Weights of a small GPT-style language model, trained from scratch on English Wikipedia.
Size: 13 layers, width 512, 4 heads of 128 (2 for keys and values), vocabulary 22627, 60.7M parameters.
Architecture: rotary positions, no biases in attention or MLP, untied embeddings, capped logits.
MLP neurons of a small language model. Each row is named by its layer, matrix (up: input weights; down: output weights) and neuron, and shows model dimensions 32-95. Each number is 200 + 40 x the weight over its row's rms, rounded and kept within 0 to 999.
After each neuron's rows, "raises" lists the tokens whose logits its output raises most directly, leaving later layers aside.

L6.up126,169,188,144,122,232,142,195,249,257,190,143,191,211,214,159,128,215,266,139,233,280,273,182,225,191,219,201,220,217,174,168,202,223,132,184,233,168,189,241,245,192,269,176,123,220,228,244,165,181,199,229,204,204,232,210,172,234,229,289,247,231,171,248,262
L6.down126,173,203,228,203,150,208,243,207,147,191,232,213,185,156,188,200,210,162,243,177,241,245,221,188,186,197,216,141,217,203,242,154,226,155,252,232,193,204,161,178,226,257,200,243,139,219,244,173,85,184,203,236,216,196,235,181,219,296,236,136,184,258,247,160
raises: "ering", "ered", "ial", "ze", "akers"

L4.up631,186,188,245,203,215,217,237,223,160,149,192,223,156,218,153,195,200,230,220,165,182,221,161,305,253,231,212,216,248,144,177,195,152,142,199,163,129,268,265,227,224,217,99,124,238,230,176,126,197,201,187,168,152,284,216,293,314,218,206,203,181,178,259,196
L4.down631,140,216,266,241,238,162,156,200,196,197,147,273,257,197,202,168,213,274,184,228,255,213,164,210,196,239,105,202,266,180,167,209,235,188,155,115,132,173,189,132,210,166,165,210,191,207,222,239,208,148,155,96,195,188,210,198,196,205,242,214,215,209,246,206
raises: "ering", "ered", "ous", "ensing", "ened"

L6.up746,220,142,127,194,182,180,194,242,217,247,49,260,226,243,198,279,213,253,231,194,211,218,213,218,179,235,230,200,129,209,203,218,146,112,131,221,198,272,187,177,203,255,148,279,153,197,220,213,202,170,241,226,254,265,198,172,170,236,148,130,204,150,233,210
L6.down746,256,146,182,183,153,243,194,179,161,144,226,182,175,195,168,199,237,226,249,260,165,226,257,157,112,209,186,200,272,227,141,235,179,215,173,219,177,161,188,268,169,209,138,176,213,135,179,113,241,204,184,234,199,228,248,244,246,163,262,185,205,161,135,198
raises: "==", ",", "ances", "ator", " and"

L6.up597,141,130,232,204,208,198,221,183,193,221,161,196,173,255,220,245,159,162,234,269,228,268,184,188,190,134,197,112,202,225,214,147,129,195,191,283,259,103,275,179,215,224,209,231,183,189,190,223,179,205,186,191,271,214,270,146,191,220,229,245,174,190,238,129
L6.down597,142,190,189,219,217,157,148,106,170,234,227,220,119,254,156,177,242,133,121,235,248,263,160,196,189,191,184,165,198,157,247,75,165,234,197,215,192,198,245,233,212,175,186,245,211,198,255,107,199,210,145,188,248,190,242,207,209,223,151,220,221,216,193,177
raises: "re", "les", "led", "enter", "ra"

L6.up831,277,197,180,237,229,288,218,167,277,226,232,143,164,213,202,180,276,178,183,203,219,214,192,184,216,197,218,188,197,202,172,112,150,202,219,208,233,207,208,162,166,190,294,243,235,218,157,238,205,157,165,197,214,198,236,244,185,169,129,192,115,154,212,256
L6.down831,234,227,237,244,297,178,230,166,229,186,144,132,229,238,181,255,154,248,224,257,166,200,206,174,170,253,245,128,245,214,217,150,203,187,163,175,152,165,220,198,179,180,213,252,211,142,211,160,223,246,145,197,207,216,228,206,208,206,142,193,189,266,216,232
raises: "rous", "ion", "ria", "ios", "na"

L6.up633,197,142,225,161,224,201,196,202,243,252,152,141,153,151,153,190,223,187,190,235,230,238,215,251,159,192,244,276,225,268,128,204,217,146,260,139,217,230,209,244,248,178,274,202,210,219,142,195,213,131,179,221,246,169,235,115,229,202,105,186,134,213,166,153
L6.down633,172,173,169,175,220,191,175,157,190,220,165,146,213,223,239,204,199,101,213,243,217,171,264,230,194,234,226,273,246,254,150,224,212,188,152,169,207,173,265,243,201,183,279,257,222,141,227,175,186,158,190,140,258,139,196,145,185,182,236,192,188,170,160,165
raises: "ody", "ves", "alia", "kh", "ism"

L4.up1985,175,198,230,137,232,195,157,196,190,178,166,244,235,270,141,232,223,231,225,204,135,110,218,130,216,226,217,177,292,279,229,170,161,211,261,244,190,209,226,192,277,155,253,168,212,145,193,256,134,217,224,212,278,281,217,241,302,246,218,265,148,238,172,237
L4.down1985,196,221,219,213,200,175,97,197,183,207,163,199,220,174,239,166,209,213,175,284,227,197,200,219,204,181,181,222,190,151,265,228,172,188,185,201,188,223,207,231,149,209,179,246,161,157,217,179,189,185,259,210,205,142,307,207,200,206,152,195,229,199,150,286
raises: "led", "les", "le", "ling", "lem"

L6.up1459,195,170,182,227,223,196,197,260,240,147,118,221,178,255,167,261,250,239,174,217,228,284,185,185,229,182,199,227,176,261,207,158,191,179,276,129,179,180,181,177,174,298,174,154,223,213,221,215,255,327,235,251,187,198,142,111,250,199,189,141,220,144,190,205
L6.down1459,228,243,161,169,179,177,223,208,250,184,211,239,186,201,201,166,214,291,160,223,158,252,184,227,161,210,201,206,216,282,137,152,164,180,170,125,189,197,220,230,184,279,151,163,189,186,271,213,165,174,202,230,183,241,196,183,256,242,214,157,199,249,100,196
raises: "ize", "inate", "ized", "ically", "ising"

L6.up1276,228,243,226,227,199,203,269,145,176,193,218,209,202,203,208,232,256,228,228,118,160,233,181,206,195,183,211,174,156,195,150,253,228,218,141,201,180,179,166,258,216,225,140,119,196,291,204,140,161,178,150,206,199,198,236,168,164,123,200,213,225,120,225,158
L6.down1276,160,189,181,239,114,236,163,188,198,217,185,206,227,234,203,239,192,215,208,169,250,205,233,198,249,206,214,233,187,232,156,202,170,224,199,215,259,141,204,159,160,158,271,207,197,169,168,219,215,125,202,256,183,149,144,255,211,193,202,173,91,221,253,151
raises: "force", "ston", "ger", "omon", " force"

L6.up1730,196,156,143,215,192,198,188,220,116,246,186,245,197,201,180,186,227,181,151,228,230,158,193,252,211,234,212,197,189,158,302,251,179,207,209,210,226,207,123,168,258,261,219,129,161,218,221,196,192,206,227,147,173,183,160,142,223,242,304,145,265,241,166,163
L6.down1730,242,201,150,245,199,152,210,185,164,203,281,173,207,255,188,243,115,156,190,149,212,199,190,231,192,232,179,116,236,177,211,154,163,192,175,260,194,195,154,240,251,181,237,173,217,202,181,195,257,220,162,184,198,238,170,204,253,246,210,164,184,208,216,169
raises: "ception", "rich", "red", "rim", "shire"

L4.up996,219,205,248,190,203,242,134,177,194,153,259,228,192,268,159,155,236,115,184,168,184,204,167,197,214,324,299,174,203,255,263,187,181,179,253,178,213,182,219,221,120,220,170,180,205,241,197,204,231,270,238,236,214,167,202,208,276,198,183,187,224,167,255,134
L4.down996,146,184,240,210,192,171,188,198,199,102,229,209,209,207,242,117,181,166,273,154,220,211,175,222,181,231,266,181,174,223,187,267,149,155,252,245,254,163,118,196,162,162,144,193,210,199,220,274,295,217,175,332,203,196,210,225,207,245,187,206,288,145,101,191
raises: "oral", "ature", "ensen", "ort", "ons"

L6.up395,191,253,142,164,189,243,210,143,200,145,247,113,64,141,192,194,189,201,169,212,166,182,283,244,137,217,251,238,230,201,114,239,228,251,176,180,216,154,224,216,203,140,115,171,199,226,248,203,236,194,131,167,184,225,199,187,220,106,171,125,219,234,226,271
L6.down395,189,191,208,187,225,203,168,257,257,160,235,162,235,235,224,223,245,232,274,127,183,173,242,160,236,245,198,191,201,220,218,245,184,258,213,162,189,158,153,222,238,187,299,290,174,307,146,249,176,148,167,280,167,196,274,246,187,198,241,189,311,184,164,213
raises: "ter", "ted", "ters", "ten", "land"

L6.up326,170,117,178,180,274,203,203,208,208,293,215,212,222,143,193,212,204,223,192,170,213,143,235,171,174,197,174,245,196,214,150,165,170,150,262,212,144,226,218,171,147,198,191,172,217,146,214,197,180,158,196,231,199,197,178,188,166,249,184,244,160,220,177,248
L6.down326,229,168,206,260,117,205,244,213,188,147,202,155,175,255,178,184,202,180,121,188,178,182,194,228,133,189,170,133,182,241,204,135,112,265,245,147,200,200,130,195,251,221,205,215,189,133,202,176,199,218,236,244,208,227,217,249,160,170,309,196,176,236,226,175
raises: "ings", "ifiers", "ing", "ifications", "ulations"

L6.up955,219,202,211,212,245,165,218,228,152,241,153,125,190,226,172,200,196,265,260,258,164,224,135,286,203,154,242,224,239,228,223,175,184,215,231,179,206,161,202,156,173,226,231,199,288,189,251,239,235,213,113,210,161,201,167,310,229,212,188,223,182,235,186,176
L6.down955,261,264,229,136,229,298,205,237,165,221,212,175,193,166,157,180,174,258,252,311,128,213,209,269,237,255,111,266,265,302,192,193,188,220,242,206,208,135,171,188,143,178,208,218,220,224,131,160,236,153,208,196,225,177,154,233,210,176,237,215,193,209,164,211
raises: "ere", "ens", "eter", "akers", "a"

L4.up626,215,169,148,154,147,152,210,206,234,181,101,204,217,253,183,195,187,285,136,167,156,205,276,235,211,212,219,175,170,151,221,200,193,244,255,207,169,216,232,146,225,193,292,176,171,144,115,232,196,210,235,234,159,144,244,210,167,240,221,215,136,240,178,214
L4.down626,150,198,227,169,183,161,226,186,246,175,229,183,215,204,242,111,186,161,205,246,161,236,210,233,217,175,163,149,213,105,207,100,255,250,206,262,180,218,151,235,153,179,147,154,137,211,224,173,233,241,241,152,211,172,209,285,157,188,214,185,136,225,174,218
raises: "ound", "ful", "lav", "board", "rous"

L4.up331,192,226,241,170,262,182,153,199,115,188,161,180,213,234,257,150,186,168,148,253,263,167,162,195,201,169,222,167,210,191,153,179,188,233,152,227,229,221,185,192,194,163,250,225,240,223,225,177,252,136,233,205,225,199,241,191,225,188,210,220,192,198,186,199
L4.down331,152,247,149,163,187,222,151,233,186,221,200,130,218,177,223,224,216,178,263,136,211,170,191,197,191,190,195,205,160,162,144,227,223,228,172,201,273,227,225,230,186,216,192,203,209,87,213,193,213,198,207,132,176,179,236,148,273,189,205,204,279,143,282,171
raises: "ee", "ment", "iler", "ahan", "writer"

L4.up2022,187,170,195,217,194,151,148,215,226,257,197,141,193,222,172,214,244,134,125,189,212,151,229,176,264,208,269,171,156,226,195,220,198,146,317,222,229,249,180,154,174,193,259,241,239,197,194,211,191,218,198,122,211,247,249,244,191,164,180,208,131,239,199,220
L4.down2022,236,196,140,162,204,196,93,243,220,167,194,140,207,195,251,210,235,207,162,148,224,157,234,187,229,270,269,217,246,224,247,223,172,169,335,255,201,171,267,257,219,169,180,191,199,246,192,162,212,261,210,153,221,240,230,193,224,162,254,169,135,262,208,268
raises: "oul", "lect", "ine", "án", "ift"

L4.up21,189,179,250,173,140,171,184,181,185,209,192,183,146,275,218,200,185,134,217,241,133,181,226,289,215,165,185,215,202,218,227,207,236,195,172,206,135,175,181,224,220,157,221,178,197,239,206,145,243,125,238,237,213,221,158,197,256,239,194,142,284,222,204,169
L4.down21,157,137,158,183,181,210,161,221,221,129,242,214,181,229,161,206,205,194,213,138,247,262,223,138,169,241,235,188,214,200,173,225,191,221,231,170,214,210,270,280,249,173,183,204,232,181,232,198,188,172,151,213,204,240,207,179,268,224,209,255,252,150,239,251
raises: "une", ":", " favor", "astic", " all"

L4.up1634,234,236,171,245,178,159,145,237,293,221,146,168,191,153,158,142,193,202,122,185,207,172,178,188,173,211,212,190,212,187,200,229,184,223,183,205,187,200,159,275,234,167,261,159,210,210,160,204,284,167,240,147,207,152,161,230,181,217,202,215,212,204,271,217
L4.down1634,237,204,166,129,142,225,144,161,146,143,220,168,269,131,163,247,103,182,275,201,197,199,203,178,200,305,200,221,117,195,206,238,153,214,216,235,212,103,131,246,248,207,105,244,160,209,210,224,222,178,226,174,233,124,163,197,181,209,242,246,187,175,259,269
raises: "iment", "ations", "yard", "ted", "til"

L6.up1640,192,208,244,178,234,124,269,231,224,222,227,127,133,198,255,225,231,172,142,201,152,217,190,188,176,273,190,143,236,210,153,177,218,170,171,232,198,185,231,226,283,143,221,224,174,127,175,158,175,163,212,241,206,255,153,204,209,225,231,164,196,271,181,254
L6.down1640,145,146,255,223,203,167,214,139,181,158,228,171,205,187,163,249,225,163,158,134,224,192,269,213,153,202,163,85,208,204,240,170,212,202,223,216,215,162,259,216,241,187,170,158,220,221,196,178,248,196,238,197,127,267,209,109,165,257,205,160,236,146,171,128
raises: "ani", "ado", "ry", "ados", "ely"

L4.up1621,302,216,170,248,173,202,221,144,177,184,106,209,244,215,212,215,184,167,197,154,163,215,230,182,134,212,187,236,202,198,176,210,211,139,174,243,155,230,173,218,185,159,265,237,118,180,200,213,139,213,213,209,143,152,245,164,214,215,181,157,140,205,225,146
L4.down1621,218,235,205,238,157,136,210,130,189,129,110,140,214,225,203,283,178,281,238,127,205,235,159,193,205,181,207,222,147,223,218,160,161,211,171,189,213,187,214,159,194,186,239,186,199,251,162,210,177,165,193,210,186,263,286,196,184,242,251,246,201,160,246,221
raises: "rie", "arted", "ry", "ries", "down"

L6.up298,316,215,127,220,203,254,216,254,246,218,118,153,243,216,289,249,221,215,127,203,221,225,236,260,234,237,85,189,257,157,156,172,157,271,176,216,168,128,140,260,209,225,209,148,239,230,242,226,168,156,177,212,207,255,194,189,224,233,200,184,270,180,173,245
L6.down298,202,181,134,192,142,152,205,148,149,187,196,218,261,200,205,116,201,276,83,204,207,188,216,195,140,184,169,242,221,150,197,164,250,258,192,245,246,96,100,257,117,238,192,99,216,215,240,212,203,195,157,231,213,221,178,118,222,229,205,241,199,185,187,180
raises: "al", "ally", "inate", "ations", "ium"

L6.up240,273,206,147,205,194,177,268,225,193,156,196,259,283,225,214,165,224,213,210,160,162,131,234,239,196,207,211,197,194,158,254,211,275,196,220,142,234,194,179,169,116,241,199,195,210,227,209,244,149,231,151,156,280,155,135,221,188,254,203,108,302,244,206,246
L6.down240,268,129,211,255,227,248,183,173,175,207,153,185,195,199,225,200,247,235,273,171,205,195,247,228,217,126,164,310,188,242,222,187,228,213,203,167,204,238,197,155,135,212,254,216,198,211,181,201,178,192,70,146,234,158,200,212,175,198,253,118,335,224,182,199
raises: "oys", "oise", "uv", "ois", "la"

L6.up1012,244,222,218,138,209,199,251,188,230,226,215,248,207,194,129,208,160,150,151,221,231,163,185,189,170,164,210,236,259,294,211,168,208,202,261,265,165,214,193,171,177,211,186,203,234,175,190,309,144,169,206,207,231,111,192,175,225,159,173,222,219,261,162,235
L6.down1012,191,239,165,244,185,141,183,168,135,169,234,151,200,242,158,196,213,235,226,255,154,192,162,208,189,161,156,143,250,234,174,200,161,222,211,251,199,236,188,263,250,139,142,241,153,119,191,129,186,286,162,315,165,164,213,215,225,187,135,217,200,178,264,259
raises: "/–", "ult", "lav", "like", "ically"

L6.up1082,198,275,204,246,142,195,256,292,200,220,160,135,219,203,167,214,276,166,168,201,225,229,192,221,214,160,202,198,185,233,203,231,227,171,210,227,250,224,243,163,185,191,177,179,202,172,239,187,205,223,235,210,182,200,187,140,232,233,139,216,271,266,260,218
L6.down1082,235,240,171,187,198,228,218,247,87,136,180,217,200,190,189,151,201,167,240,251,217,218,73,213,196,188,190,249,215,206,153,202,213,246,201,190,241,264,226,153,227,195,237,154,236,144,214,300,222,185,218,234,146,180,201,207,153,159,207,250,177,177,166,144
raises: " any", "ances", "to", " her", "awn"

L6.up1145,282,188,205,158,220,154,160,142,175,239,240,214,164,116,250,222,123,184,250,187,164,175,222,132,250,259,198,208,203,201,222,181,218,193,155,284,167,224,148,228,203,157,145,216,147,247,208,177,184,247,262,101,148,201,208,217,245,98,224,175,219,190,215,207
L6.down1145,140,178,261,149,196,150,207,177,233,194,179,226,244,174,245,175,231,203,201,161,172,173,189,246,203,182,184,222,250,222,182,206,188,224,261,190,274,245,209,193,218,241,172,159,225,204,174,164,140,156,179,198,159,216,175,192,219,265,156,206,176,101,98,213
raises: "istry", "mates", "lin", "iden", "ids"

L4.up304,287,246,202,165,227,174,194,192,186,190,170,209,278,256,131,182,214,235,185,151,212,201,228,201,187,207,254,163,191,264,188,234,204,215,144,223,264,196,218,204,181,256,245,217,208,275,275,204,166,207,210,205,229,164,189,199,212,124,138,152,120,207,206,212
L4.down304,212,186,237,155,156,220,187,241,201,122,114,166,162,124,195,186,171,147,200,136,209,126,106,242,205,196,218,213,196,133,215,147,207,137,152,181,210,269,192,202,133,109,247,166,179,285,265,150,235,190,174,240,256,207,229,175,229,225,104,186,131,176,245,163
raises: "eds", "ics", "ed", "id", "ids"

L6.up323,147,212,220,191,190,215,239,198,167,259,176,232,182,188,179,145,238,210,205,227,236,198,173,219,212,238,175,219,187,111,148,180,196,228,159,205,146,138,214,218,235,297,166,141,158,232,185,113,195,148,147,212,224,244,232,170,255,215,133,246,208,188,251,162
L6.down323,186,178,226,185,234,192,273,156,251,231,232,250,202,208,159,286,225,267,252,199,168,238,193,162,133,224,237,199,209,162,116,175,187,240,202,157,157,186,210,201,131,167,80,150,210,246,178,148,184,141,223,198,177,205,187,180,219,214,240,258,218,181,228,151
raises: " longer", " improved", "ments", "gl", " increased"

L6.up1140,230,210,185,295,259,205,215,265,175,167,211,184,200,160,216,220,244,256,139,286,217,227,149,174,221,237,268,254,178,247,249,155,227,209,161,205,259,204,187,215,222,195,172,172,201,152,200,177,253,247,228,202,268,204,199,232,210,206,202,190,188,206,211,103
L6.down1140,186,253,173,260,232,198,211,171,247,219,150,259,178,271,175,193,185,204,192,201,160,202,187,203,178,149,175,147,147,247,173,155,224,192,191,200,264,206,207,238,159,211,154,155,168,233,141,180,274,184,247,196,215,198,264,244,188,166,187,202,246,206,221,138
raises: "rag", "ians", "rich", "ans", "hold"

L6.up1184,248,204,235,242,198,177,177,118,220,208,198,181,170,219,136,222,287,208,282,184,194,239,93,165,193,185,168,210,236,120,224,128,230,197,179,185,192,165,202,220,185,288,179,152,129,244,281,214,117,280,220,131,218,248,148,164,165,160,172,160,157,224,240,145
L6.down1184,258,205,207,174,183,207,203,169,219,142,212,245,188,40,162,247,170,251,213,244,152,145,156,242,211,178,232,253,233,139,240,191,222,312,209,178,238,199,188,195,164,120,205,167,180,161,156,164,271,204,234,182,198,206,238,199,213,275,223,202,261,251,179,208
raises: "ad", "al", "iano", "oss", "rom"

L4.up583,151,249,207,157,182,165,164,198,187,234,158,130,289,193,145,188,254,213,141,174,212,207,189,215,188,182,207,238,184,180,188,239,259,162,194,190,209,123,183,202,273,214,207,225,214,198,253,204,182,247,168,200,221,204,246,226,180,241,206,161,243,184,241,163
L4.down583,218,219,232,236,254,216,172,184,257,214,281,100,243,202,148,212,180,240,196,147,259,189,221,217,124,168,171,273,238,202,156,212,204,164,155,177,144,225,148,157,221,156,256,218,223,206,271,215,243,151,230,241,129,185,244,235,182,214,251,156,219,153,206,181
raises: "ects", "pp", "age", "ountain", "ese"

L6.up492,251,260,184,179,156,247,150,150,217,241,172,232,240,151,129,177,199,242,219,217,173,187,208,195,168,153,195,173,200,193,230,210,207,235,187,294,244,223,167,235,156,237,190,152,178,271,190,158,199,217,196,231,179,231,200,147,211,169,195,210,159,230,320,213
L6.down492,178,258,232,157,112,193,177,244,235,194,217,257,230,127,224,212,232,206,127,189,204,159,214,267,210,229,120,212,270,229,227,253,203,125,159,196,277,226,154,154,130,176,234,220,169,245,239,162,184,249,197,252,183,266,198,231,167,194,285,166,207,240,243,184
raises: "til", "ony", "ac", "ian", "icate"

L6.up1420,179,181,139,198,205,232,143,177,204,177,155,232,202,204,214,236,297,136,205,202,183,245,190,178,218,188,172,215,268,179,183,226,208,197,182,152,209,181,111,158,257,203,181,190,226,265,172,228,242,158,228,170,252,226,189,199,161,237,140,216,208,210,196,214
L6.down1420,134,215,173,225,221,248,155,118,229,246,220,261,175,176,195,247,216,146,154,204,196,256,146,190,120,253,205,177,229,211,187,183,126,138,218,153,193,198,200,157,119,230,288,238,168,253,283,232,172,148,230,150,237,242,188,227,221,259,182,253,219,231,129,208
raises: " to", " To", "To", "to", "side"

L4.up418,232,168,235,197,221,229,258,226,201,216,137,141,237,167,263,130,237,164,167,232,110,125,188,177,146,261,230,199,146,243,191,172,213,186,195,213,202,230,206,240,247,235,242,211,288,137,195,275,234,139,128,191,310,254,224,157,243,166,184,182,122,210,234,278
L4.down418,215,133,200,172,205,263,181,215,266,210,194,64,152,140,191,185,207,221,195,200,230,137,136,215,227,189,188,208,139,208,129,157,199,160,256,200,142,220,178,185,222,202,261,238,213,286,217,206,234,224,161,168,188,207,147,174,233,156,194,201,167,202,224,217
raises: "ing", "er", "way", "ym", "ored"

L6.up234,190,160,123,169,142,169,183,248,159,225,177,256,218,158,220,195,186,187,196,230,212,164,265,209,194,196,214,251,191,181,264,234,204,128,257,176,235,224,246,173,203,196,218,232,209,149,172,311,180,197,163,171,163,233,209,186,177,209,206,181,188,173,215,191
L6.down234,206,203,254,176,162,225,190,271,228,179,209,149,184,177,173,215,256,344,242,212,154,279,212,265,182,254,188,250,212,159,141,202,228,128,168,195,176,183,209,221,202,118,225,145,254,155,235,233,186,146,184,208,148,130,117,209,130,167,164,253,185,242,164,261
raises: "rap", "ened", "ues", "ann", "uing"

L6.up1131,124,188,193,241,221,260,257,173,187,221,220,177,196,109,224,170,97,163,255,204,207,198,170,128,247,262,266,245,204,156,229,251,182,149,229,185,201,94,179,202,236,210,181,173,213,204,228,286,161,251,247,245,192,219,204,199,222,184,74,230,210,210,246,211
L6.down1131,211,218,212,212,201,238,184,156,158,189,211,190,200,152,164,242,236,145,223,201,174,277,242,168,218,258,230,229,188,258,269,245,178,146,183,225,153,203,174,222,211,258,147,234,185,228,191,143,192,172,252,267,162,144,145,184,181,234,202,231,173,199,125,236
raises: "end", "ends", "ames", "rap", "round"

L6.up1937,207,181,180,174,179,217,153,189,163,259,168,189,211,156,240,158,242,214,188,236,178,242,192,169,215,147,245,188,231,192,165,179,261,238,168,177,174,242,234,157,195,160,239,237,270,199,224,249,215,196,132,172,176,190,148,123,287,230,238,230,229,149,194,166
L6.down1937,187,144,230,246,181,247,211,200,172,159,259,177,175,240,183,176,201,181,250,106,190,190,236,202,262,190,178,211,233,203,230,171,218,151,292,162,109,250,198,226,239,178,245,255,203,228,188,171,259,155,165,191,239,218,182,179,185,179,136,160,216,164,202,193
raises: "vin", "our", "ard", "ester", "es"

L6.up517,171,182,191,226,177,252,231,244,224,280,126,238,191,177,235,166,234,225,180,238,151,203,206,197,211,196,225,218,170,263,190,242,262,171,226,230,223,195,272,222,254,316,237,187,170,227,197,223,243,191,220,217,261,222,176,273,201,184,165,249,230,272,255,157
L6.down517,233,136,193,262,219,268,277,183,256,157,181,217,231,166,177,173,236,260,195,269,204,233,294,245,235,168,173,228,227,166,163,184,147,210,217,205,212,203,190,217,208,159,193,220,287,238,222,197,240,224,93,306,171,199,194,228,219,216,144,129,166,197,215,162
raises: " version", " form", " versions", "ral", " name"

L6.up1897,225,207,223,187,218,234,147,248,189,220,207,219,257,205,210,163,220,210,178,217,220,241,181,193,192,169,258,182,211,127,223,219,208,207,182,145,170,214,198,133,158,209,235,225,188,154,179,110,201,247,183,261,209,228,186,229,122,246,198,205,162,113,231,227
L6.down1897,196,201,202,202,287,188,166,194,233,168,213,188,135,194,211,186,231,240,189,237,178,241,197,132,190,221,228,244,205,184,272,164,223,147,179,194,274,222,128,163,186,138,188,174,225,179,243,174,172,201,132,247,175,220,222,267,164,252,161,221,186,196,201,252
raises: "way", "ance", "ont", "iz", " future"

L4.up449,291,141,160,202,197,292,287,162,133,199,127,214,263,147,154,209,197,196,179,178,185,94,225,199,214,172,113,252,181,134,207,205,158,217,195,205,218,183,231,263,209,205,199,147,193,168,237,223,208,199,166,139,220,223,143,189,132,163,198,201,165,204,229,200
L4.down449,194,200,179,195,152,217,188,191,186,186,215,120,175,184,215,157,209,167,232,194,123,206,199,210,172,161,182,231,191,210,160,183,164,262,114,210,215,106,149,224,109,212,302,208,215,204,258,209,230,180,179,261,205,240,245,123,198,221,169,144,109,131,216,185
raises: "gen", "ance", "ge", "ess", " appearance"

L4.up1469,203,212,134,201,190,192,167,195,154,210,129,231,239,163,241,286,244,281,187,197,119,195,246,189,232,261,195,222,139,206,203,225,244,198,174,237,248,173,232,213,213,242,169,242,211,169,202,159,284,134,193,208,195,269,185,249,172,236,140,154,202,312,203,239
L4.down1469,155,174,195,271,189,169,140,154,223,196,231,222,173,197,164,150,252,255,137,162,189,248,208,174,203,219,197,171,191,273,130,131,241,250,143,223,176,133,199,172,110,125,137,181,145,199,199,133,179,149,182,257,203,98,198,228,220,172,203,261,190,169,218,209
raises: "to", "ages", "us", "com", "ience"

L6.up687,176,217,197,276,164,205,241,192,232,184,79,230,197,249,153,255,190,130,175,168,122,126,188,155,158,203,196,213,253,206,356,150,217,258,190,176,184,150,212,190,214,193,233,220,201,146,242,239,157,264,161,210,187,228,165,138,202,157,220,216,159,149,209,237
L6.down687,218,180,235,144,149,257,283,214,172,213,171,177,186,121,204,235,167,162,152,101,181,197,152,186,108,227,249,182,161,170,323,196,193,261,233,177,199,190,181,252,200,200,162,188,196,155,268,157,208,208,167,204,242,207,143,230,284,159,225,174,175,221,197,126
raises: "os", "ges", "omen", "ont", "ç"